config.yaml
n_layer: 16
vocab_size: 18002
norm: "layernorm"
positions: "learned"
init_std_qkv: 0.0256
init_std_down: 0.00453
init_out_by_depth: true
beta1: 0.9
weight_decay: 0.08
warmup_steps: 208
schedule: "wsd"
final_lr_fraction: 0.05
batch_tokens: [32768, 65536, 131072]
dataset: "wikipedia_en"
MLP neurons of a small language model. Each row is named by its layer, matrix (up: input weights) and neuron, and shows model dimensions 80-271. Each number is 128 + 32 x the weight over its row's rms, rounded and kept within 0 to 255. Numbers have three digits each.
After each neuron's rows, "fires after" lists the tokens most often just before its 100 highest values on Wikipedia text that the model never trained on.

L7.up1466:083117101152119144177137139148130105127152158115129152153122173184125104119124145169131110133093150159195109204056108171184092111146105086110148082169092122140124128156094094161148142114078082187120076159030147169122101138169106195124104094086115182146121159122120136122138089149152065175164125048133136112129144170190154139083165134096126124066159157119161091177110070140110148163113116171151125125063133127086103122145127137105140160107121150203121077123163170133117079111101128115147154158090152148171186125100073115154109095085150174160123139088085148134131114154137039140
fires after: ", ", ": ", "′"

L7.up1479:154092099159120154102098175197099188109107104095083156147130096125172155134158129147122147095155144123100127141129093147075120128169194116107126058144143102127148077159158109099092140164084031125123157117101126137152134087106091150135149101068148152154110073104095098099136093090181160080169133171188141127125093182110139232091154191176103165082144087149144135147112102149118101089179101101058199119076158077137080054147103074101118099155126132154120124093178154053058126128123127081094136125108124115153147148121131086179148139142101148120168154089141147059148169148151137140
fires after: "- ", "\n", ")", "medal "

L9.up340:145120116147181063158109124101183176066079148118148092156085114138108164114151154152143143078156173139102096079094181143156140178115071117089128099141149181172079091130112122195089113115129148134117117157104102179181093134102114162137130125152173173163119123060142076093140071160116156142123092086166162151169104183111132136139136176125132089134107135155122114157116145141150092086133161125068147120103138108125106108170111071077148102144150149162098115137130122184122169148142162113083125160185157073153126102102106157142181095133131158144151215074096121068123086113106069151
fires after: "|", "\n", "| ", "\n\n"

L9.up1463:127109132126129027135079164144138198095099156133146141087171172202121168167134106120130086069164164102129103115136169189155138121182151093115072182106145157156110164126136161152092143126144120128097156116129152091148086132105150100149147110109208137101155100099141116086072154181120157142151094123220148130163122148156100133100090123101075091109068139059116053169100146117158116118103130086137173189172117127067151082147099028075105103169123118171161170143123104129088096147114120145071148190169149147148132103153118159108191084137165146109121100165115120105113097138140192113
fires after: "was ", "became ", "is ", "more ", "'", "not "

L4.up860:189154122108147058142108156148146089122153130138128133095104133114122123180078120102166109142184116088127127124160221134188050146186113097154133144104191144079184129176159142137132188132140182112056168203144164117127112154127135030143166122073124129173107146120122091134156109128082127147115159141135126125140054148180139105102101131106144171130044196083106107156148176163121094146106120102194121087184126113138147196104113168172108130121091084145148135117115126100109099131154122137082161150171232164114096126164127169080094165180192126099067140140090095111142101086143150151
fires after: "the ", "in ", "on ", "to ", "of "

L9.up268:132158130156178100149119145116180087136159167147049129132142140116105164186111087112116095096164097085129143114145145123179165152126120148135174138100146133125081116091172255150152101093132178078160200090133145138130161124100096138162123136164133132106170001089093141174157101192139079171123160126153164108133148184144140102112123156151086146144074155153077124125164099054129087206121125162130099129110188112116083157127099129071049133187125109140151123132125100093099106168132080162160143140156156135127088118091152159054107125149117161120159098117089076182190080106126120111
fires after: "the ", "a ", "of "

L7.up1169:120119122149149100133110163118155136111141141124128141132144151157136135171091033098157112110113130108094075077100172146106118142131174121063078098091146089141113126106144112176120162178122191177101155171138139163115065086137154162117155073123143097161120135057126131123129125139101121107113121127154135126094133150091093160121111109097164114112141162142102075132209110114122184117185190147165099141094157133125129114158131102121126104164127103142142070098128142123064090085108138063161152155119145110141137116149191128171101085154125066173099138185106101085115070105147168096
fires after: "'"

L7.up749:104157080153129066104104135162165095111097128110135124106104097109174145114117088166135167042143164074090133152104079117129197181152110089151135090127207180177189123119145139148030133153097127159155177090077159131190113060157111104134134135134150124165125149101119083126169114127144146142115134113158119126084092100129137170126156174142086166090173144168070117127152134087083100150099131151063124186083137116131099142119115129106157120111149152162163153126138129112094139099118120096134144139074107117165155103152127161146144093115090160153121162110127127115163092128109058087
fires after: "the ", "The ", "his "

L7.up91:140119076162145091111088099148153151094135131135080152102009110140146100117131147164118105078063224143144137154129126101169129149086151082105187111158104123170116080120164155131147140148097069109121137127056150148128108123125107116082152093086127166131115116084097118095131107149160170170142116104176135137122079150160184154121170099123130125081139189124115076155137087148139203108131106133054097136119160121076123149104137104102126109094129078180127090134128143115102108115141034100140172149098103081170152123138134146124118077121106178191099138115118115128158130184135068110
fires after: "and ", ", ", "that ", "because ", "which "

L9.up1476:124118139121118084130108082149101131155090113105058108186091212154156157142170125144105106124156137071140155182132182150155089131146066109085130106170122141159125178077147167120173130053129187140087122137020175155155088135136139192133128069109128137109084134114152102123162051167174055141105140133159128114094111175143149185092100171126117115083093094047102166115182134215090118110096094152148167143182129128172112166116112097135119096151118123116146149144162115135069136178146086120042109134177150144087108155088175129122132165138182114154079132108085097161163102113137125087
fires after: "| ", "United ", "a ", "the ", " ", "; "

L9.up240:164166066202099110134122150107100154090080152128069104211099162115141150158073143123194148098127143155176122126128229152096118145181148089130137104120088174151105121140177126139106108119118119180148116095033130063138102113141100101115126119120148141140112124109076105133053137139127191098136149090133125109169162089172091190096122154169128147098086132138136085096090161131088143100135129099092139170117157140110095126160046117106075038088140083157121073120196106127100151078165139104157190115131174114140171114099164111085129116154097064119182092093141137133119151174091106084
fires after: "| ", "; ", "', "

L7.up61:104156058144105082108119132098158131127129123148114130136148196177119100144152141170111106125074112170110157116153103104164102157176097144081094076151150091127139080136079116111152103117082136145142160150077185135171065050090104124120115121100126196157165138093081117100147082089170202117123141099153202081207083153145129124123177119112188180140134109170156122156178123172132176118150075172143153153193148094088089106090113153112137114125168141172153029172140113112112124127156158118115100097150196115167163094124154142081104127120164175146154111119177103131125143171180084169
fires after: ", ", "), ", "\", "

L12.up215:113093087155150113118123134150117191108092139107132168135127154141160131192114124161140111160169140167158099141105136158154129106088087142087114076089083175143114134134089170143120150130100094114125121162111119141138077081069099071133087075092147178112062099101122088111130111210124163135143138123162167145120130144163114170140082143087162130120151127173144174116105125129144070139151105190112207100105088064112110106154095137008157099148164156117154158107107059167108091174156126063099112137162115080110106082075146129117117129153176149133175128135100185121200132123092136137
fires after: "| ", "|", "\n", "."

L7.up805:139088075165141036102119123108167160143106075139139160169127153143147095125081159190199152140118145169088116130088129110163103158135107081115082121125132166141135132135115122149107106061073139135123095180074124192121148107141123163150055092117141110204137160180098104147162129176148152119150141130151157134165125125156132160140124090093165128125160074111159112128143127170069141095154169113136084157053123120073082099164117129093145089111153072120146091097101118126089120074154150099099171141133165085115176138096106190096073152113071154194154177129141155092115127196096148117
fires after: "\n", ", ", "\n\n", "1"

L9.up676:135082152152140135110096139151155099060125152136116099152123051077054110160090122189199187129189080175113142109115134134114115248192146112043079139124176147156135030119141177126041119102074138148107129141133136144170081146116146158129144135109153103137119121090105161120156074124150150148093111101177123141141089154103183164110110172096126104130176143114118143110168140167123133100090094123087151105138159057162115071139118124175172150155160139089149151078132106122139129136101123151102179129152115088163202105135115148135143108162060119137168193181158081116126135117102058134
fires after: "| ", "\n", "|"

L9.up1011:096091136173119095088124069110151147128125218135161113190111157190169142199107151179147130110125073090142138112125107142168107111133114130089179089128089114161172105111165187128171148116044122149143160141143112166114098065166111152174191121130121137079110146144117095141163058147159150098126146151131140132138117126186131147134118188186103142165120040120123133163113079109175159091154133136085139175122164081146065121175117062063115184082100126120126145128128168155155142124132146148116119138156160107072112045117088174102146164135104087114195092065139113065126117179089113139
fires after: "| ", "; ", ". "

L7.up177:132096127092103152120105150097137157110090105114153098114158130146116135165120147188137165054129117137128136144134133149141109101077149131121112051108125149152129133117136149181075184092164081095123133102101159118150144131142121174153112135117197140137122089098108142158122072081143078090089119143178112146192143168119139141120156171147129174111125120175015137139175136150150147053138098158077155167152178118152132095038127105102103160133078114130174082175121097053097171150127135082153158125130112135175125133166089187109155122135133151146172158175142115052127117130128134155
fires after: "\n", "| ", "'", "Heart ", "medal "

L9.up257:071169077158117104094090167157147121151077129127139117146116148075175063164141146104144130168133124065102109166130116124159085197155153070189103161139140095124201136139111153146058216117129206122141108126098130132100076127096084099097127110119163125124135126073110105107140141127137187174143173091164089102192058126209100141136090132137116115104115159102131147098144111136135148137168104121161123193130159113119098163128114156145157131131134066066115142158095146130111144058104099117144144172100128148114091103185148099096103144142138196095132060058064088077156131148132169118
fires after: "from ", "in ", "From ", "the ", "In "

L9.up812:126150076119101088090101176135187136147125140093125080093102132102113156138116132181128117079149164127144162144112132120121188108057129122098213129188121125111116044115102210104142144142118078083118149165132099133115157153113113088088159138138163160062087130073103122127102122116119117116143138126178191103084120124129190153114175143094089129108058124124120134138093133180122181102113105199119074146102133130137100145109127106103112073142089016110088086116132088061068095157115065133127135117098133094213121129190102118105096129167080178199114153133107112141177200179127142117
fires after: "and ", "the ", "The ", "which "

L7.up329:087148120096075123115119165255105105146110172116094122132072157172162152102142201173168173112137175135145128170168133136099074113145106110118140115170151178164116173074159137097055105161154115125131133069130149183134119113091115126117162132123192140108098082079072114147100137138198137131109144085168087175128058136159131099124179104125113094094076168150138148104090113105095153049199089096123152124101135126129105142161076094080144114108099173158135106126139125142143122167127074085071108150151173094138122106052135111129189063117099086110156089107124168129147127169114071132
fires after: "| ", "; "

L7.up797:095161129181067144093117155147111141173142166113076126187116096087166106131065195189200137123130164152143158060144145151120085153069113101125143123148131157157106092088134133147081125094099083132090128110175124165135098105128119177087108146109162124147113159085067145141081137117095151143163156119150085138133116097184082165123181146113139130066125158114106120126109179170121184118144082096120134192116146141136135167186071102111149126108111123159088155151128078123143135106155097132115185153092146130179122109143130161118168145170063076103101087076147133079135158179081155046
fires after: "| "

L7.up1489:101109110204165117165110127116140155147128113118152179151099118158114122121108158094112070108095118127136149128131136112207048119148099051111205136131114148134099123175217144119132171133118098149150164157089169147157119107156138194077184126090139193179088140106121115148105060090173122172128126053136168122131135205137118116110208085103119136124173139160192094148173128133119149133098146061169120136115115138062164137131125107092105116131159120161119113135129100086131078084160127106122162126105219165150214153083102144141089109177149159186127114084061165168147153109202071133
fires after: ", ", "), "

L7.up740:125188087153106053135093105125094123124130160124122166150097155093134103118077124152120096107102171065145143128148181099125119119125184048192141143133102074116158047097145112117158092162095101167123167114118127164150147146150138085099181122106116174139129074129170146160144107156147129125166145101157147080100130091138171122117162101108122131129110179112111096126119086130165190153135176090109040132137132136122133196125127155148097100059155032205088093124135125059107081124115069118169185162121172092173071113094098104070141123161160187181129085084096138112152139170130144130
fires after: "and ", ", ", "as ", "which ", "with "

L7.up288:076116157200168103144136150116130115142042089171091133125128119155137134094151112139141101092131111098117102119111124110173124103123124114064177119107133145140107156153159161152120172123118090148154161070112161052131080150149105138142164092102178136136091089079149107135123137144090123077137128094141161163117127104149159142161119119195123123113075131141128088166151091137124151165149189099116149085094183113172131149150089165128090112073119076109098182135103090041115124067151122151105180100140190144135110097132105111142124111156104150188137141155093132130145128100152100157
fires after: "–", ", ", "3", "2", "4", "-"

L7.up398:070163072143180062120115152175190088149162159117174135095102126132070092123142180190178123117126138122140146202098176135178089138207114144136151142154113112145226128089125107139130150151113154159101074166098146185162100177118088165152146089104111161160168165087085131090129126126157125158139130128158109135209105153140128143076129131109110075075159129112188153076130152170092092061131097142155120147078105139135110146116096069140154106134074105115111070099141073102144130057125100115096116134121174126085168130149133128131098147123157129112105110147118142132120144200151094156
fires after: ", ", "| ", ") ", "\n", "(", "- "

L4.up1128:135172111142114068144107143112128089083146179119103097112098229153131126111158086095116068102136176120100107098199166135180097129117138142155142147144199117122109088133125158203079152139169121145094190089120151176169103128181122045187150105103141118158151130080169093154089112119141172155181139177134136066122054188112123132111169120117141131112045113124070103169105171189146140114089177124121140170156134118163119102135127153146089137146128125098120121152120077159132077116168146110072159140184150159114206117182113172141105109135154134187090122153104107128147060112149178118
fires after: "the ", "), ", "-", "a ", "in ", "The "

L4.up1403:133112141124074146063100165189097157042047146099103150158159192137145196108100117147113094142115159181110086172152126119124124119096111125108084105125091099152132142091150164127127226117097094168124146091113167127155118073082086094108100076063111197111157108125113156110155027124136149136173120147140153131142124169143134145105104190228147117131114086145127128206117099169124190150204103119112179111129135121101102122191148153103152103105101131148075130150145167071117100174121097099049147100071140107117087116179117106162151163189159106163163080100141141139204164132109146156
fires after: "\n\n", "=", ")"

L4.up863:088120124112084085109106144120132122128076110138091105203073127094215112179036178196131075128186133152179141090148147197181075127097184137077146114086152171130125087118156159124116100110119109119099169143102120126085138155155156197156141119172116082121090161115099103144180125136123135141129162170141114110139130057126187112113116130140065105051151131084103168154138141123112182091174080156171089150106103108081060133129092067135095135080069120152090146117125130129085160041132146073108145115181180190141154144175126175052096133152102154118083165137118172044111132147131160103
fires after: "| ", "more ", "at "

L7.up1102:122067132165082118095087175126118189118100132106129159120058137179162148139171108153125127140116198090188151155178160157105134149160164107146184115150136130149102146102147115103094119149155128116122149105072154163111137123109138118104138125095183149181128129074089136096105123179177092138211120124176127135153102064159143154112125108082110177103147181131155082184125109136113110100113143110102085200105216121074112126180107105065142041119136079158126049073173105110114147121088136089107154198142120087147152119120147106139087133179127125146117120098147054135101065218169143109
fires after: ", ", "and ", "well ", ") ", "can ", "; "

L7.up625:095116100141177047103089108120106173120233099115098146160107123176162115126102149093136112141113122119168122205143123177157183163171170061093164135128127086144133113078092159078170119139083170124102163144051150142145122085124106129068128149084128146158127150055126103153093108082121146154235108080145138052090107167172188134127140118099124137132098142134142093134141107080143135156068127154166121133123153127102123189149114128170109124096186017111113078078147136075139101130123104122099160150125168118161163122115158093150118093110164151164132155110068113112155100143113097155
fires after: ", ", "and ", "to "

L9.up283:161124058119121087137119140175152161094104114129101145168099129128128206145107118162130126142154108159117124111076202112130170188124091090149179035114123154138136083150104161097080143045140159182090144152116192077167152117118121119163166122120142120090114064159125152161112071101199110116107186090111113137112136088155174125132102183146131175081088102111136113102157114103121153102126099179111158134139167076089058143089127141127167146136154115106118090120114101156102142054138149125101131128156117136156141112196098171099106168120147148134231160054148145140130120135083126124
fires after: "201", "200", "199", "202"

L7.up765:107141130138073094077103160122128069064159152145135104149154164083194116175108109116209178155127106123090114169149175095135147154111146131087126139114146134097148067118142105136136140128113174137126143172180121135136118117139160121114104064149147078029148167125183150173150088133110123137114186132134119111101133130169159100168086074153128145172099128134091077172186084102126120108082127127108096060144108126167108203141106150121164149088122083140160151127109127119159098120161140140147125107142114137119134093087164158140080145104098160109119109124154067152169063078096179147
fires after: "the ", "The ", "ped ", "of ", "ivers"

L7.up1318:149111108118126141163142120146170132103112145154128147181013131091122138157166110167170133057168138123127139103135137138173128231116156135120159136145149185159098101128142196131060122110124095133102106113127192114128080137132167105162115131168174125140055116126048031190180064126176077141120156093145129174106084113156116135138134159167162139080138123114098102179153132129106150098089101156083097145082159130113123135164097070102107096137089126168155162130148142080111172111122112119059150094168197170127123128125111117079097118087160143097118095146157122101142110138154103110
fires after: "| ", "- ", ". "

L7.up7:105108127158103136120107142133131158107142100084141103115147123203110143125165144170158125110096136164146152138122128155121151167071127121096111077164095178097148068101075123116075143111130051155097132101146132092099099123127076146130169098114123136128164109097083162118141062094153148132159117123148128130143098146123108122087141192157127116131036104110132139110175069117084185109128073174151157173139119102102117080116154160076130105175136117106110075139147170060010059136099073090050156079142130074168157124111087097139126148138206147119201150126129159124226146137157125120
fires after: "\n", "| "

L7.up951:120146104127115088077122105119121169051081091103115133113088121128124135149139176236158161135164206093142131123133173141086158187134131145113088109178110215099116084109101171086071152117112121137133111164177167145134095153120092174136105117096136124128190129129136164093153046108125167124100098136150101136125131086122091118117096204143099110112051168097075163167158072216129143117151045207114131099129150047156120112122098089100165104127106171144140093126150125108076074142167116122052136092187120141117139142130115157152110151091200126125159175099102109114157176120156158129
fires after: "\n", "| ", "\n\n"

L9.up181:205100132167196081127084114134162188089057165127160158130087116145118039116094115128134122094131055149153136135113182166152184151160132106138173114156177169059133098115142183057118179166137108113075173148150152132171104119127128076215136145099127136112117080112132041166097156153125154149091168096173140104106105160142116107125096142114134135166111188100091117163132139121132129170089092090092147102153101137142103125132113155083068121125096107119119114152134097145137087088140117157127126113140099096202171122135088086145122160096109156084147102097086125156203108133128099105
fires after: "the ", "more ", "in", "newly ", "un", "a "

L7.up1222:118106121162187131125112141081169192126086138118136124150098137116118173155073137159173143146169125124138137135090158094152092156155115133077077116154083130098083113116138110152092142102080053116083141156089132190175103174183091209152108104147135171181117117099129106109144054144192124172157144105132121135170079096168162134129119117122097068113149129126152125112130141162072120124125104136108177152129122099148088073122113095051132136063162149142153076114123139114107109115149076081102165166170125125116107141105146171092167154136094154193163223118085146055148097155114057112
fires after: ", ", "\n", "\n  "

L7.up1367:160106092150146135070095125154167191025130165111105082100124170138136163135125107159157147144201154188114158083107168124157154190128115129108151088183085194083069072156150128100061143130130117088101165145148138146125129128206112185171136103098153094096098094138082152098142021105179116191115125104152087147138063124137130136113147175100069122136107141112120130090150116181124162081117092154114161136128180113142105085098114095134128094103089136159118034174156152112115044137130086065101138149142141114124112139160121118132112197086136170176152103071119136102179206159116160160
fires after: "\n"

L9.up347:141094119149125086080109110171136156112102081115128178113109101137129130142145130165113130062149165129109097172106145093129145142163152111073073197123156124112117091128131167104077141128092108110114166092103169147149121105114082109137109104018129115106081116134131094126183093157150145092135131127176124146151094096081132130117105136135109105080111109100116179142101136111097126106213103113136159097062101105145076135166118122062160126119137110117110093131141096164136105153139155114115111165190148088164153121124087111112053125075137142148136129104126187147224166120083120140
fires after: "| ", ".", "- ", ")", "0"

L9.up352:134076073181130115125108070145132107116093145133109147172080154141131143103105137125136118096097134132166153183074143151105080084148161122141083183110085134158136115128107109118083140080062101118155134087082103147174112127176127154132215136174161141172138166087062122114132138133199127133145159072178151092163106109084193154151158138111138121074128140148114129119110070125074126086168180180110110107121149129135117190151121109063087116113109060148127121075142131073087072092132126079142124142084170129146181149131122140086121098176110089180118145085138173073134178206122075144
fires after: ", ", "\n"

L9.up114:101129128114108127148130162073163131099108174133126080144141087119092166139090099138150162102156164105107133136144144073136094103101108072107117135041114153155132117105115155149142140071070111157147135097109140165141073177129140183096145141049191126120148128112089120100150040125087163152132184142156100109202122177091151126125111165119102092136157116141086082083122064110139106122104130111104143142107099110102139068161101074145105166004087143118130097099139155140107145189146053119100133159114135185121091103145141123133157108113077156134141142132122138107112077153085066117
fires after: "| ", "; ", "(", "Set "

L9.up83:114138163193152096143097159118134100134167179130096099158086159113135113090153104157150088097177154103142116070122119170143087121131164139115133122107113089201124036105120141170114169142150129128147089136163152162140069067172110154161180110110172121113106128068097104152138142111150143120090112143146177129099120070140097152104071125135052133094100159130092125146153100122117198085142195117138140189132144106182124146124101067139156133139166185116167177098128092134134102131152085107130132140080101103176126092113122145099137141113175122164114199172147155105109150143109137141
fires after: "was ", "'", "would ", "also ", "been "

L12.up1501:151141088156133082107137189131118135108109122128130131122119165104135134091144088167110088128128057079115145086080155132163120102193156135091191073125136132145095115096131180146137183162057131117178093143143106115129133130180127089149153072110197094120054146040161125071098090114135166095165119081105173144133080126145149179121063173105161110166089138146093085136154102140140114128093156134108151086146082108193149125109130137122195154145096092156108201154128126127066055097124162139121158099176135126171143117167143148165113113178103139144082156146099153118125165113140069172
fires after: "| ", "\n", "–", "the ", "- ", "'"

L4.up1229:130158164132141111139107133169096144051053170104109111097138143208152175152110159095114081069112146139130117122082155160141096118087140115113141106104114079102134148097154161097111212121155099093138206129116153129141138104075085106136118098075133120120116095095102142109126050127124170082177125116151127144154074154131124142099096179197187190146097085200130113115144077142128149134153136114168221131174098103151116107171126162093160138109080092193091132157112127080108121190135051087030135109161123152126163103178147130167211189159174099143099068131114148104200162123150151135
fires after: "\n\n", "(", "- ", ": "

L12.up106:186134129161146074051106136173099145143103090089118211142077186130137187125135120121123095100097147109091169120094148121136178157114075121141083113152118121129133106072129093145167141188161169141138191020135112180139144094136145104163122120159151102118120120150111201138169103181119074045142153125164108097051117159130138164173105138155094142138156116123061121115144128143133106135116116117128161128132148140141116148171112136133083130156060048117187137162174138058125123144138069137110097141080126124138133119131183108136146191140162181114145128077099136140163126141118158110
fires after: "a ", "-", "the ", "The "

L9.up776:086144093163131126142129153159145102170092080114107154102126157132138126112152100137103116086090122129163148116195135170085158150135156116176147167122145164117138145061146123137075105184109157121133119078105141104138088088147112078137192080131172176120120167120147144090134152068146095158153117089152164129145122154152194091117148101222145080103139132126123135131131114095135157129136086095197107096118121130100105073133086091113145126145082084089140151101149163135071117086097106133117124110051139161154163136084154096115195097085110117177187106153120136139136110148139045079
fires after: "| ", "; "

L4.up1070:169084184119105104100123128113113168099071130113102157141118166096150192150119141151097135109082186161114081144090087128163153161143133082072123129106094109115161080101090137067103213072152062116108172110086152125152119061125139114090134129034103162141167166132072138119149101074121123128132138106140108108151098170171155131128129145152169139127157095182144118121147087157114168113171117183130130134151125107091045090136105122102117141166153081151109067191133147133100125150123138134166179181101128118150108103160172149168172111115193092088135108132148115101103178162109116134
fires after: ". ", ", ", "\n\n"

L9.up640:095130143174176125126143160115138095088071118085109122170118172137094117153169037114166125090062136160123136166094132164212130084064166125126160176081168131183173110143127113140148172144080178133139133126117123115129071143202102171116104053100120100164117100102117094088110083067084156102147120096119161123154115183130122179099138124188110123128134101153082121142135079112163116170072175173144151089162086069106128112127080127095051162160144146099098176125118119108139122096167122146106129074198164129137128110099118138125137084109099108202136160147058151119162166088139140070
fires after: "-", "–", "+", "−", "k"

L9.up1217:146184112152147123106123122161153155087061142157103156191115104123162131113116179136111132095106088067108129119076189137151101132157175112170165135124114168197151089119119155123128214140103108136172113097115147105163077146143117061174106135098221108137041099059126152133084122178146169099100155103169078164091142163139145158107141155160165108091113151108122091106090133141104108080155163147075177193058119106088094141234093137125196125130145099110070111117143148148106055076179124105177124165104157114125060107129134137120144131141096110109164124163143155068148182167120083138
fires after: "| ", ": ", "(", "W ", "–"

L9.up1319:131138141111169065117135129141112148115141180113140125188113109149084132147050192138199080144152157120107149157134170166137105165105113128103108122084110129167165119089131164131162075079129144138100121130160100145158078129170134129117200138087161104137160093088082162129154104058182129122116123119153125134139110130144140117135119149144106124136136150113102116116109140185145160114164143120106157124140177120121123142198041137128089107146162087133091103127166165148119176174181066133058158084174139202049054096146104113130166153054143073145123150136088113059204123173019070118
fires after: "| ", ", ", "; ", ". "

L9.up923:102139072162067146134119110159136074111142110109173105171095090129125098159155166155136118132137150154127094076089074147147173093068119115104109119123130180164113163138134143158116128129114114164090104129154137160102097141116110099140126134082141143124083127095108093145118127109127135153101147145143144154196092159146150116115186122180120141108124152193088177166105114187118149099126114139103151091130089093110115137103090140106161153122125102112148109124143118107112110134140095122158164092117127135196171109152142132128159105140165101199098109163163106129126139156117111092
fires after: "| ", "Win ", "; ", " ", "October "

L12.up956:115147095137119104167115144154138136132109159142157100119083101173111120188151125200133149119114124150112157144121121109162169167099099165149119072194123104186109145108073094162102121121119097168129167121074157103151124156218180097116133166109184119133089140088167105187129137097167165142135121107163195127088168121148151163096148161158118089134111152171108133127186108125118159103094134100126114102160160113076085095082121118127144129102129064149116084116116067126144191114112125132126130107095112118167186167158144172079134108102112158170130146128158094133129110099173115125
fires after: "\n", "199", "January ", "October ", "200", "| "

L9.up535:163065122164133076116089157138153166061084170146176133113149108179187119125152064173141134059166192146110172090120147184153154092107128112140097127126152121182124085136139095116110130105133081083117159068153157118139142145160139126155103097103177163139076107124148148147106095096129165099140149135152093156083082126088170168132202125168132161103102132138097099097133133113082138092098140146132208176128145131170151099114159054078120119099150122184112110154135124095107130105142098129138133187113063154163151131151120131097126159201146193134082072151082180165151131143142141116
fires after: "the ", "at ", "At ", "a "

L7.up900:096123058153147105163129140167142126114121096125109151125115116163096080098129132128082076104098101151161170130118115144175193097159120062104110061170083073122116070188100090105164137117095095117091169162069170093131075104128103157130156050112112127146099129139142135070131072120146118182163124046118138138111071172138157146089149165114165122165160158126159130145154086163097150132117083188139153118155133092089085066136097100177095158063159132171122111145165180168110037110136116126140127124054131161113167127124107138161149139118168119179092150097093151156202136141163097127
fires after: "′", ", ", "202", "201", "199"

L9.up45:084107105135134077113093144082139116108119132120140167181113151136176174162122143165180173084075167163130140134147134170188133131112130061156109062127113100175095037091104080094106069205100070139094137146109119175130129153166125209084144131134164129172140126114146154122105052112129156124162102099184109154148154146154120081128173187114146112125049199145093118117173111162151136098106118172110135157094126143115130107185137069080112087175085134190174107133151119120067084092130091119113169181122180107166147097151131135117158134129099136147165172105113110112159114127136134158
fires after: "\n\n", "\n", "′"

L12.up925:094140042109105119057123124140084143111159153114139106166127084154094090097097112172146122073114109162127151100088126132166124175145150148161121093153087119119144136056175164083136125119094144168136056105116162151167086120163095088170135101133108141131137128133107116153189108102175112092134184072115121163163104133142150145128095081091110174144100175179170153172128127201042134110138126175106131089146120079095081084123119102128100109152128146200125105097152095100135171135194133123144140122117164128143162123151142120092101101087177158156129127123122134161149063124144089075
fires after: "| ", "- ", "USA ", "by "

L7.up331:106109130154096103079097151162094176089083139111104165184105141165200169203103132104234168124157094121104110179135167204133093153099152139149080117113136083143130144158149122109082113145054051171183120133137129193174119122086082165142098148121168171173092156113112139109152071108162122113164144106157150149133077168153118149117201151137107113106094157088093125144136133159131116149102126201157147143142128102088102130154078130076132152119104138114170154136128073120124080139142054066078158153155143124140189088122152152109100097151124131144191130081118076103147188211117097127
fires after: "\n", "\n\n", "| ", "Rank ", "Pos "

L9.up145:166149173154165061111081111096141088149087147157116195161058142125106154156094100116165107151135086064175166109149195131168129131142121101158104124137161146092123145086106196127159103104100111070082208104146173117158145151123106186157136136133155090124125156146149151130162102168148110166131164126188106095086145108137121140132116138113136121121042145078113085137192079116103143150090129134137119112130139160157106110183112126079086136102149129136145109106094180096146103106085146107151106136138163174110160116166167109114161121133106121141176126121075086114105085110076134133
fires after: "a ", "'", ","

L9.up1146:112115122182159121070113134171113141127127159160135082172127121157071125151055184163160092136093138131085132127114129097123087146174138090068107142155100151179192105112102131138066187076113135139126158122081142136116075140102107113169111123095189110137123176099090130111128122112153150065151165135179114131174104105163106119095141105184100176059149121114104173145125174164114107121176156197101180150096191109135103158153069115132107090061155154162196147049119120140120111120121037133158157158098092119124118130126136130089147091143059160108135139151126108080104141160088150140
fires after: "| "